From a checkpoint of a small transformer trained on Wikipedia.
Size: 13 layers, MLP 1280 GELU, vocabulary 16347, 63.6M parameters.
MLP neurons of a small language model. Each row is named by its layer, matrix (down: output weights) and neuron, and shows model dimensions 474-569. Each number is 128 + 32 x the weight over its row's rms, rounded and kept within 0 to 255.
After each neuron's rows is what it responds to, as a language model described it from the Wikipedia text at the highest values.

L5.down338 [120 143 133 127 110  98 182 111 163 121 140 161 165 130  87 163 155 132 151 101 138 121 132 135 102 111 150  60 150 132 111 189 134 101  81 144 187 139  88 117 125 102  83 151 144 106  99 168 118 101 133 159 129  72 117 157 191  76 140 198 123 138 123 176 129  41 137 179 121 101 108 189 166 130 168 140 180  87 101 108 138  72 139 151  98 158 138 150 140 125 145 113 142  80 189  46]
Description: Event nouns (nominalizations)

L10.down798 [140 135 173 124 110 125 177  46 104 180 142 115 141  99 162 127 122 109 105 137  50 146 143 129 125 149 147 167  79 164 142 119 136 104 156 150 177  96  82 102 188 112 105 105 117  88 156 141 129 195 134 122 150 151 158 108 136  40 119 158  74 107 126  81 175 118  81 130  86  81 118 168 111 141 132 154 148 178  91 132 211  98 161 108 126 149 127 163 155 176 114 124 122 113 143 149]
Description: Noun-completing word endings

L5.down77 [106 135  64 106 146 147 123 109 146 161 154  94 142 156 104 143 166 148 155  63 164 100  98 125 125 122 162  99  82 208 167  87  97 149 138 158 145 116 178 101 125 152 136 150 142 143 109 113 129 129 117 138 168  72 130 149 116  76 135 159 130 117 153 165  65 130 137 181 165 100 142 115 152 126 142 108 108 104 103 122  80  60 137 141  86 138  86 164  57 135 159 127 127 177 118 123]
Description: Structural boundaries and foreign subwords

L10.down14 [157  90 167 168 130 160 142 185 168 141 138 132 103 129 152 128 128 142  85 110 158 144  68 130 130 159 104 118  67  89 165 119 102 141 108 173 100 124 165  69 127  97 143 168 106 104 133 107 141  20 120 174 156 126 120 115 166 180  95 140 142  96  90 134  53  93 166 148 123 116  96  81 142 118  99 107  90 170 124 116 107 120  86 173 148 152 129 109 118 153  97 141 153 163 110 139]
Description: Verb continuations and name initials

L5.down732 [148  45 127 140 142 115 114 177 147 171 140  96  58 131 100 164 143 158  67 121 116 155 187 120 164 156 115  85 172 108 142  97  80 106 146 170 147 109 130 103 109 150 127 120 119 165 108 135 128 139 155 131 116  84 119 117 106 177 173 116  85 117 129 156 148 122 110 160  61 153 194 150 122  96 106 150 120 111 142 158  90 109 102 115 128 115 145 144 146 106 140 169 140 151  92 167]
Description: Sports event names

L10.down799 [134  92 133  57 118 131 169 117 134  76 150 137 192 143 132 168  78 140 190 115 129 113 102 101 102 118 160 121 175  69 129  84 147 157 161 119 150  86  69 102 117  90 131 117 106 161 130 153 148 129 125 132 106  90 162 145 135 152 149 129 174  39  82 155 172 200 160 132 150 133 156 113 178  79 171  52 154 132 130 147 175 133 159 133 105 120 119  87 132 172 132 174 157 104 117  92]
Description: Phrase-final abstract nouns

L10.down538 [122 137 141 158 137 163 127  78  90 130 135  75  99  86 164 108 166 182 133 115 100 140 125 116 122 170  84 141 124 141 145 119 152 102 151 110 107 141 132  90 153 135  88 100 149 169 105  93 180 143 129 152 124 116 173 143 108 126 177 148 129 111 108 112 147 108 160 125 111 137 110 135 104 147 109  98 151 129 142 124 106 134 129 149 153 148 142 126 116 145 156 140 115 113  69 138]
Description: Infobox and table tokens

L5.down1183 [144 149 130 132 168  92 115 117 101 164  98 121 129 132 151 100 164 161 135 167 136 133 127 113 114 140 115 162 159  93 120 139 126 103 177 107 205  48 144 123 166 109 126 124 136 145 124 107  98 107 128  94  69 134 146 124 138  77 152 156 101 124 186 175  89  44 114 112 168 116 135  97 109 126 103 162 141  82 177 117  83 129  91  89 199  82  87 148 148 154 171  74 134  73  92 165]
Description: Place/time setting words

L5.down835 [104 151 109 137 114 103 113 102 153  59 108 130 129 110  96 154 104 139 156 124  68 124 141 152 124 200 153 112 132 160 145 120 138 157 114 122 111 122 151 168 141 132 177 115 146 142 143 129 168 151 115 118 135 142 125 207 149 147  95 137  68  92  98 129 140 135 139 130 154 143  81 130 123 139 219 102 135 112 106 187 119 172 163 171 124 105 126  99 148 127 103 142 139 115 136 201]
Description: Person-role noun endings

L5.down704 [182 117 150 127  56 130 106 134  45 141 130  99 140  98 123 146 122 130 167 122 195 149  32 122  87 195  91 139 102  93 144 106 150 163 103  98 145 162  76 100 118 134 130 151 123 170 162  91  80  81 127 174  57 124 118 147 108 167  95 154 177 178 130 137 111 162 189 150 126 133 111 152 110 136 149 142 125 132  43 100 147 144  98 140 133 151 136 110 129  66  83  91 114 112 145  71]
Description: Mid-word fragments

L3.down1114 [181  94 144 147 172  93 132 196 150 146 190 145  75 114  80 143 147 181  87 176 156  91  97 134 135 144  97 148  98  83 104 131 140 166 132 116 159 169 134  73 120 115 119 106 112 138  83  84  89  77  89  75 154 103 111 192 133 178 167 162 126 156 113 174 147 110 120 127 102 114 201 197 129 155 137 153 157  98  98 126 111 103 117 118 154  68 124 196 108 158 155 138 101 154 173  91]
Description: Split administrative noun endings

L10.down118 [121  67 154 103 175 106  89 126  99  98 147 110 141 110 131 153 104 118 134  89 123 102 133 161 145 174  68 164 123 136  73 111 104 103 146 116  89 104 119 143 151 154  84 119 115 123 176 139 125  78 176 121 179 157 129 157 181 182 152  90 160 122 181 135 105 125 156 133 117 180  46  63  85 155 181  87 121 113 146 167 105 135 174  96 160  45  95 119 132 128 129 168 143 118 129 211]
Description: Competition outcome verbs

L5.down820 [118 120 124  97  96 169  52 139 119 170 147 107 131 104 144 153 133 185 171  95 166 142 162  78 106  57 127 148 148 119 158 161  90 193 124 142 130 179 105  78  88 155 123 141 121  86 109 155  87  99  89 184 183 100 146  58 145 136 163 141 137 186 145 116 118 171 118  94  95 151  99 142 119 146 132 158 116  99 129 109 173 140 151 157  82 104 123 152 127 191 153 122 114 128 105 149]
Description: Sports compound first halves

L10.down332 [140 142 119 148 131 127 134  88 139 102 165 141 100  77 125 119 125 159 150 192 161 107 126  74 117  98  97 110 150  94 117  99  99 137 144 145 111  63 164  91 166 112  81 164 132 162 101 173 176 112 110 161 154 147 131  88  95  96 168 119  97 101 115 150 146 148 199 139  78 159 117  97 198 171 162 130  50  94 105 170 127 130 102  75  78 151 108 170 208 207 166  99 172 142 102  84]
Description: Predicate noun phrase starts

L3.down769 [162 120 108  81  93 108 114  85  93 102 128 108 100 128 141 116 120 146 139  92 139 126 122 149  93 120 119 101 102 134 169 149 109 148  89 110  94 134 100 125 138  70 152  84 124 151 170  99  62 126 133 168 132 113 136 153 126 122 154 113 147 129 155 130  68 153 138 211 100 134  99 161 114 148 136 138 147 165 126 119 174 141 118  95 114 113 103 136  85  58 154 148 110 154 128 156]
Description: Mid-word subword fragments

L3.down1146 [152  86 138 152  67 132 126 181 110 158 146 176 146 125 119 116 130 158  81 148  99 120  61 175 157 166  92 139 155 128 146 120 124 139 136 123 173 130 112 114 117 184 168  94 144 186 105 126 139 153 145 172 139 146  92  96 124 118 159 101 129 119  84 119 177  64  99 150  76 114 138 128 166 137 114 111  82  63  90 172 152 100 112 165  65 121 157 160  75 136 144 143 127 143 151 112]
Description: Noun-completing word pieces

L3.down372 [122 133 134 120 126 127  80 101 196 158 151 100 168 145 147 127 198 136 127 114 137 150  72 106 114  68 105 148 114 173 138 158 136 138  77 114 102  61  58 129 114 132 152 108 135 111 149  88 130 121 164  89 158 156 134 165 120 185  90 156 113 154 143 130 112 117 167 121 182  70  98 124 148 153 146 178 113 160 193 107 169 136 146 156 131 125  69 111  84 116  70 103 204  94  77  89]
Description: Broad noun phrase heads

L3.down46 [138 131 144 112 163 129  85 140 135  82 133  94  85  87 182 151 134  82 180  78  99 109 155 103 183  70 123 123  64  68 106 112 147  87  89  95 125 195 125 124 145 201 114 124 139  94 152 156 119  90 104  94 144 124  98  69 158 108 127  68 136  77 124 134 151 161  98 103 150 143  75 119 135 148 183  89  96 157  70 131 174 124 120  80  99  43 163 141 162 168 102  92 152 107 130 123]
Description: Table and list fragments

L3.down1171 [ 99 123 168 157 106 171 101  63 110 123 147 126 128 106 115 117 133 142 147 185 110 130 139  87 123  69 105 149  88 159  61 162  80  63 128 173 153 134 110 145 151 146  97 169  74 112 150 136 136 153  96 138 160 133 111 140  90 101  90 155 185 146 148 172 122 110 149 174 156  91 157  91 159 197 124 108 136 120 141 133 102 114 163  94 151 159  94  90 131 112 160 120 107 157 182  87]
Description: Generic nouns after "the"

L3.down856 [105 114 112 129 116 149 122 111 143 138  43 136 103  92 103 107  98  86 174 169 137 117 153 133 117 154 115 144 137 138 104 109 111 135 114 132 141 142 105  99 145 146  65 169 158 123 138 108  93  41 153 107  95  99 179  62 104 158 124 142 127 104  71 142  89 142 169 120 145  98  67  90 106  93 137 171  94 123 113 200 142  73 163  62 117 105  59 160 127 163 148 129 172 153 111  93]
Description: Relational and affiliation nouns

L5.down507 [168 118 153 126  64 112  62 171 181  95 121  67 153 129 138  85 170 155 111 135 118 138 174 112 115 162 192 114 160 132 192 112 161  91 117  85 103 155  81 241  79 170 110 146  91 144 117 177 130 155 135 170 151  98 166 122 157 137 113 123 113 183 131 133 113 171 115 121  94 123 171  62 125 163  87  92  65  74 101 130  84 125 117 151 167 164 138 131 112  75 115 137  98 151 124  85]
Description: Word-initial fragments

L10.down1142 [172  84 101 147 108 124  94 121 142 118 142  96  98 184  92 151 121  78 133 146 119 103 154  97 205 135  67 131 122 176 149 110  97  63 104  81 166 107 179 168 175  95 121 140 148 126 105 143  78 180  91 105  71 143  85 154 171  91  60 113 156 155 115 119 141 105  75  88 101 134 140 135 114 178 161 113 123 144 103  96 130 135 112 136  92 163 156 122  57  98 173 142  95 169 157 101]
Description: Name-initial word pieces

L10.down85 [110  70 137  72 147 123 114 125  99  68  97 141 178  93 127 145 102  83  74 136 119 119 163 130 190 211 170 118  78 141  95  69 114 107 149 146  81  22 175  89 138 190 151 144 137  80 157  85  58 140 150 116 217 166 142 154 123 100 129 190 116 109 109 171  86  59 155 155 128 154 144 130 156 175 117  91 126 168 109 130 122 157 146 132 103 132 157 112 142 145 175  77 125 131 119 155]
Description: Role nouns after "as/a"

L5.down250 [114 120  87 135 129 107 177  81 159 125 130 117 197 114  83 122 127 170  96 149  96  90 145 139 125 197 145 109 168 129 144 175  90 115 140 141 138 185 189 180 110 133 137 124  98 128 142 135 146  96 173 130 111 133 164  75 208 127 130 167  93 197 161 127 153 106 150 122 147 146 159 146 125  78 169 105 105 159 182 166  96 166 127 122 172 133 109 146 138 171 167 128 155 157 169 165]
Description: Modifier before career nouns

L5.down1213 [109 113 118 126 121 105 112 139 186 122 140 144 146 175 123  88 119  80  99 124 157 143 140  80 103 107 172 132 148 131 174 161 165 172 153 154 130  98  71 123 117 102 120 130 135 125 135  78  98 116 108 155  80  47 202  45 132 190 151  92  95 106 144 110  85 171 116 155 103 112 109 177 112 178 122 141 126 156 115 141 158 137  59 176  94 175 112 128  89 134 153 154 172 173 127 101]
Description: Action word completions

L3.down1011 [131  96 142 118 133 146 107  96 189 109 132 100 190  87 109 122  93 128 132 158 130 171 165 168  82 187 203 101 113 179 139 143 148 107 170  77 115  49 102 105  94 112 160  64  85 156 156  96 109 162 102 124 138 116 108  89 165 120 149 116 103 139 101 143 122  83 115 106 170 129 150  75 123 113 107  93 142 140  62  87 125 127 174  93 111 128 138 143 209  77 138 132 156 116  91 114]
Description: Wikipedia section-heading markers

L10.down195 [136  56 181 155  96 124 138 127 126 138 133 154 120 178 120 129 200 114 103  48 157  93 181 139 145 156  70 143 120 121 189  80  62  80 131  97  90 152 165 174 102 125 159 127  82 110 112 128 145 132  58  99 177 125 194 102 141 137 112 174  85 103 124 104  72  78 187 130 123 195 154  83 168 124 109 183 179 162 106 154 128 173 139  71 114 108 132 115 147 110 171 124 173  99 129 149]
Description: Inner pieces of rare words

L3.down1071 [151 166 129 151 151 130 133 176 129 103 177 117 185 108 131 168  80  97 130  88 178 104  88  78 143  89 119 142  99 128 103 149 191 115 122  85 111 132  65 115 118 117  91 104 169 103 135 169 124 140 163 104 145  94 136  93 138  66  85 119 121 142  78 115 157 108 152 115 126 159 148  96 112 160 143  99 118  79 126 111 136  84 147 112 151  84 158 115 154 143 192 131 132 107 160 199]
Description: Mid-word fragments, often m

L5.down336 [106 133  67 117 108  90  86 127 128 129 129  51 130 128 140 181  62  91 153 143  60 143 106 141  88  57 149 168  76 136 132  94 131 182 128 111 163 113 143 136 121 119 139 166  77  50 132 134  57 119  99 116 102 128 175 122 153 117 119 106  92  80  98 143 170 134 141 127 136 138 160 179 137 182 133 112 173 180 163 178  95 173  80 147  75  64  93 129 193 122 150 132 166 114 142 140]
Description: Mid-name fragments

L10.down929 [134 147 101 191 129 144 152  98  78  69  88 123 119 116 150  92 110 104 143 128 164  48 124 143 127 151 149  92 139 176  83 145 137  74 113  73 130 154 137 117  64 158 124  92 117 191  74 121 106 105  95 104 106 128 111 113 152  86  90 107 126  94 140 140 103  62 135 125  40 101 165 183 150 139  99  97 120 144 137 137  77 125 121 126 175  90 144 164  64 132 129 162 186 147  95 134]
Description: Place names and year digits

L3.down864 [136 141 130  98 184 158 117 161  81 130 156 112 146 157  31 103 167 149 110 138 145  93 129 114  99 161 145 101 130 141  86 128 140 109 118 113 160 103  70 100  91 132 180  95 123 131 108 127  96 166 149 177  83 102  74 155 128  64 106 180  66 130 137 120  77 124 110 141 135 105 144 150 127 137  81 142 127 156 150 120 153 138 177 105  88 119 109 168 158 126 147 150 150 121 143  86]
Description: Noun-phrase heads in statistics text

L5.down29 [126 133  90 145 174 120 145 128 110 130 158  98  98 176 134 104 149 141  91 116 133 111  91 119  85 124 140 130 141 122 113 141 100  93 133 115  95  91  84 117 171 134 127 179 162 139 169 154 177  77  81 118 116 171  59 129 102  99 104 155 146 137  61 172 172 123 149 142 202 109  97 106 131 151 117 149 143 129 113  56 115 178 168 160 149 165 106  91 123 143 173 105 176 111 148 157]
Description: Country and nationality names

L3.down1062 [113  95 136 127 158  89 168 101  87 177 126 110 161  52 172 146 147 130 134 139 129 112 174 101 155 107 114 175 129  75 133 142 116 143 168 145 150 143 122 102 143 137 136  70 170 103 118 100 126  68 172  78 143 153 194 180 135 130 116 152  72 198 130 133  93 107 144 191  88  98 158 161 160 138 148 134 178  61 102 104 133 141 113 125 137 120 150 116 107 166 105 105 119 176 143  85]
Description: Verb-stem word pieces

L3.down825 [ 87 116 181 128  95 188 106 108 145 140 138 116 169 141 136 158 153  84 120 152 151 165  59  58 222 104 108 141  98 127 132  96 138 103 132 153 153 148 114 121 138 116 139 131 175 129  87 105  93 119 167 183  93 210 118 123 149 132 171 132 153 126  95 143 164  93 112 147 134 145 126 151 118 166 114  70 198 124 147 146 128 121 146  94 105 109  99 126  65 126 148 144  84 132 167 140]
Description: Sports career record words